config.toml
num_hidden_layers = 8
hidden_size = 768
num_attention_heads = 8
num_key_value_heads = 8
head_dim = 96
intermediate_size = 3072
vocab_size = 15939
hidden_act = "relu"
norm = "layernorm"
norm_place = "pre"
norm_eps = 1e-05
positions = "learned"
qk_norm = false
attn_scale = 0.102
bias = "all"
tie_word_embeddings = false
parallel_block = false
init = "trunc"
init_std_qkv = 0.0154
init_std_o = 0.00384
init_std_up = 0.0154
init_std_down = 0.00192
optimizer = "adamw"
learning_rate = 0.000429
beta1 = 0.9
beta2 = 0.98
weight_decay = 0.28
lr_head = 0.00384
max_grad_norm = 2.0
warmup_steps = 251
schedule = "wsd"
decay_fraction = 0.835
decay_shape = "linear"
final_lr_fraction = 0.0
batch_tokens = 131072
max_seq_len = 1024
doc_mask = true
train_tokens = 1021000000
max_steps = 7790
dataset = "wikipedia_en"
MLP neurons of a small language model. Each row is named by its layer, matrix (down: output weights) and neuron, and shows model dimensions 160-255. Each number is 128 + 32 x the weight over its row's rms, rounded and kept within 0 to 255. Numbers have three digits each.
A block is one neuron, or neurons of one layer that tend to fire together. After each block is what it responds to, as a language model described it from the Wikipedia text at the highest values.

L2.down1460:106102132135135133119150133092108127142125048145124096174110145086128117116120097125184152124130136154165150105085114086084179138034118140065109140211124109123161149114100111163135151150101114131159138109201095079160133103154145111125111152127176053121103135040151129124164117151169143075
L2.down1627:109100093141115170129168109151084130188149102088129123141077129124108121134129090108130156102118128158175119068101197089123134143105156159126138117140082116153154135128087114144104133154086129080085119123149097103080186095152122130126102139091147104127163191093159085133064168146111121096
L2.down2674:131169148108124120125069159166161140100178131095130125099145148095130101152092114106084168128147133136124144115107053154186071133140156155106118199130112132152153098121192161117077147144081165108124126154138103183098159164181140076195195107158068073115092036058086122138151141108101110141
L2.down2955:178114143095138086101078170144117098155128149074164126184092168099145109088111129089251091083143171128111117153173166136112139163098163125139095101177141195139140161128063069115083131175152144096173126147102112161167184152141132131187158139075104162130170208091142081138089208173133115136
Paragraph-final periods

L4.down2146:169132168107108135125109146145127151100099129153108155095136134087119132150111143157122163127129132136124109083108127124120113117089093119175150145096150132110110186097137109099083142129134170129111130088108148146074111123109145100157091146114150136128103128100143136078122110131149124186
Word-final pieces and "one"

L4.down1894:174213153114141168164176154132114099088148184114140160077139168115086224124109163151093138168123144115171148150111117228109133126145174125095135172127120117164070160118089150115098136137198130126105141056109129100135170115184113099164097135104082099124087168097154092080122080165022135092
Paragraph-end periods, asides

L3.down4:102115107179124116114143053130073119148196188159118128132144095129116103134147191109124102166138122129127149190144180155150120136138121182140086109100175159146113108107090172159136088145168116117098086079174130113120118172072079147142126109075155124114185169089171160180152117143103112146
L3.down172:136120113208109177200049135118141118116143161088125137172162091160115158102151095126129129141105151150120157159124152141133114172086114070179135126149107079191026080112142094111133174075127119105137145140122119130087142114138131137141117127126138147082131059091181117122207123121127110124
L3.down810:107031112140161172134147085112142116138184165096146172070086182110147089111119185110134122113144135183157162092116196112113060173048106185103135141131056055149092085083098125140128135130097127160098146133120089081109104114189113118150104112162140061130142191082089118142154173169160141109
L3.down824:143197050093158129133141114160146148055091130089103185093113139193140099129145096157097115181117134078059154140136169146164135105169107159108112095121223136126125152123150168093166128174157113081070160096219149152078101108106100138110181055049096098155168108137104145140129118144163098179
L3.down990:097095160123148138143089148076085097092115155145137109093095109090146148097125107120134102174135102104132088131154107189185083159104118158141074153147120153109094086114123182148108119123111118122166067145094135117207165152140103159069185121161057130139122079117164096140171131204140142103
L3.down1169:167083169160092125144100135192081157154115090140128122135089185078131224113162154127119126122107135138072167202075101139049097101089165124169167178136139128167130074093195158196178143145070108092121180130204163130140156110132139154162127118161167130129111096157121131127180085067131138153
L3.down1241:082103136185163195101149124085178162143152113088141136083139121099151154146112145108115090088151126134181185078130143052155058103099156175133107147073104081155106084115105133152125113127139120112149133120135141183181107150169136080150181121159125084123103129113090133117133142150163119155
L3.down1308:100120126165154095103092115157068126135188108123119120077106141154166089135164132166110106095126085117090146187169085139120113123094134199148066107179176130163085115125150201105139132156183110083112210116098136078123103083126107143127160086121158114145185162067090100087166174161125148153
L3.down1409:071087144182164157088155164208094156075154162141143113092087139087145091088115217123141081135155120110165108112096161146141199132134132119147134143137165142138190139111098131138150133156169090125120135123144156113153125140193133093151106102110174116137094099089097147091185103153135130130
L3.down1488:091161196134142089057138162118139130094126089124140066181154092160138149157124195116122125073155124133109108146110043118099120160091191131211105134078080050144137133118122158146118134141130135091140122132148112221150150143211138067145111121148112153132103068110135151115169158120142129077
L3.down1784:110103086152174166164152115110089161149144134163145090126147158079152120099146147113135087108125118151100157107088112100099130162041126180122100135150125118164135174103137101178140133167124114123110168163159119118171143109161108081163106109116179068118110129087137133155158118134178115070
L3.down1950:118156125121141119175000090105179105162109150113127127152148127146117141083099108129169107129111179112083121186099137106104165146135147119123117096117170145146112162074077116105122099144154174109155121095138119077070127120105146107159048136143125107115044126110181129170111075177192137134
L3.down2300:097127180153139139112152144131108091093122179159138143110078140093129073084146174120170116105146134105182121139122136158148140129112132133094135137096112179107115098121119106127167146112117109150113148107152126155158135184159136092174194116093128142127108115128062098114160141159145125115
L3.down2793:119061098160145154152151106115130142175177108084116131090056071108107100128167124119107109091134167202192146104121246140117096182090127188118168097138075066125132058114135113144132155151073132120085112118125086070151096138156120088161126114097161064144082203118117125167127154171143145118
L3.down2810:120095142138122094147066106170125137135152134103135132110067165138132062089053134133110154095126175138136101070145107124096115136105148133098132122117141152136129037134164133147117077178151168144121132154128124098159145074146112128103062071095128038117137172086123177199121100107103146201
L3.down2836:123087098157096163118116110126127124182139119115119098096090126121106108116140120118121174112124131141158109068093213118142133178077145158156179095162102084179147107114087108166123132164060139076086148131134055114109132110134106154094083150135175082125106203132119104144071184156110128110
Paragraph-final periods

L3.down35:124106129111138102112128116105113081178187147130140184138119139083122129175135129131192088177125132142132167102112093077101143201150076144140122132042092120159221108139106039130092085136077128118128131132144161109144159137120132083117157148129124153104164141174159088117152128097155121135
L3.down149:130177129085137167090121093139127127137129186124154107144133156147119159163126077161152116086137114119117152115119102114136147125100097150137151149196121176106104102092135098098154126121108104088106182032141146126156076084120165150075149111152170056125078142164094133158060125120146105105
L3.down306:177180103111205085115168098165102083143126077127122083184104125130101130101082107118137078212086143093098132118123159125144164072146135125105101115120154094108072104103174157127043122066197104160140080129113143129146095138061161138096180144119122165161152121216156155123129092107119120189
L3.down354:140095174164163192175148135173133150133156072126149143069155089164115141150150058126137113108132156189124162103168162077157100076119104141092117081130072085180168178122088073177113125161066121081108090089126148188144160096126118131154110135179119124146127128128102076107155156121142109064
L3.down421:095121108060149129133164147123139121119126177180119105109192107135125143144138157144202118106135164128178131139098153151096061174121108140157177098131074015148136130120149091157123123136187126127127071184110098117126086163117134081141145197097126093104153108144125122138131110112179128162
L3.down592:113133055101134180133148187133150128054131111113126125106107111208125093137173160132115070122118133161096147098121142112131138098159162139050129196206114125096146158101092120106136087142094119141182130087121167108145074148163133173133086171072152082116170159071154165153187134103116169147
L3.down601:120137174177136193156139153131101184113119141179116185098110137089117117142144123123158137084138108069141162099162099163085178148097095122125101100115125145142182126116087092157135163201119160083091185105175159122146153048092115112179093129063143108140095154152181112134094128108082135146
L3.down1780:161220102115109127097162108126121055075101095134132119123087150134145111112113137106134175156138084128163140116113100132133127140107116103170125137129123117152135108096102120159140133075168140062218178155069125114109163132126114121082086175148123123133136134145102072077155098081111114201
L3.down1879:143166111128166167116150179107160147124123166197133085068136123138147169093124169122183180156147164215130109103124118092124189184110159138141130103110145123110089188116146118169105075105226147114119120128162143154124142098154092152138169227139121146123144113158157129106103123187109147150
L3.down1937:110100123107132158155112045156092191159156137129101152149178167152107143146118117110116114125099111133090108106114110149049168142137061106084132125138160198120164123084099090140150098082029157096159105102129149120131184149147139110174121176179146074135175144173085102087167056111116141185
L3.down2219:167151126110135100110147154111097084168110128150126184083105099123109090132127182154140142109128127116163108136140162125151179153142047149149153106138151167137164185121169148191102111162119121113151133206093151089121042104187125083130136179117058126106164106084189123131162152110018123142
L3.down2436:124144136122069109116144063146116131166111110108091123132094178131160142151128164115167140083130143123188110078131092130103107132142074139203167110125145166114076111120111164119117131163146130091123136115101134140093185115156147088097094132067112122125159119115138128104111118134135096124
L3.down2523:107179183124127150107134122125145136125122160185139166130098159103161149143134115154067149122160108145201079140148140112130147127094131169099165156116079121110141173127162141115157117130064134171096179084180077182115149123107124162090186115118100193184113130088099101148078122150077098184
L3.down2562:128089120175114155142091126129114143135127168153159164129178068167122055139116115136080109033116122148146146101137166134158189104106119083121109125176147188135176180127127105135103092157158151119059121051107187210116202137091108129149129116103118144117140124135121120112136151113076129093
L3.down2863:148141089177116113122138172128126083142088123137129153157065068128091140152143140164123143090122097094128074132114118116157151066150125138155142102204098135130054185103109114114110129137138151104139099110145130119143104152127109134123131160092133121103116172076121076140112141123131128151
L3.down2890:132086149093096118129171146119118163178058127152132118174180130081134136104143158139134131128116117117071149161127149114146143143127118094161151084117174126140168174093186143127129148117105131140106088147133153143145097133095096135196127109098111113135091134083187083097166134117127122157
Scientific word fragments

L2.down1084:185136138135222170172085150098167137085174164109140113131092096119123116122112142117110103177118139129153155106072082189103066117104106137106162156090126103153129164137054118163121101197114124108120147179093055076124141100179132159110119142153133116150089120156143133104147081103119107060
L2.down1540:098054173167165195131091135118146144086205185153149167103163087116143207165116084166133099151149098124163142132142123116074087170148110138103123135107118109148170069122098112141114118129160125128187114109110089097170151134165122182120162063126180155125129141067166118142163169133178142114
L2.down2503:124122131121145131154120147153112103132109109109097142127119168121165157119114156098127119123151119149116089099132085138123169113129134191132157117170099075133123116132140179111086138059198128153110128155113126105108138140087104096107148127208130148139085141136106183147081124128156144150
L2.down3052:106146117120108101173155144094118143104100146122144183101096118116122142176154197099181152193131085166142117126116108135141179171133157130172149088114087119185068085106092095136144154142179110126166120154111152098068097079121116121133131136081119168151141104177170134103109064104144130198
Scattered word and structure fragments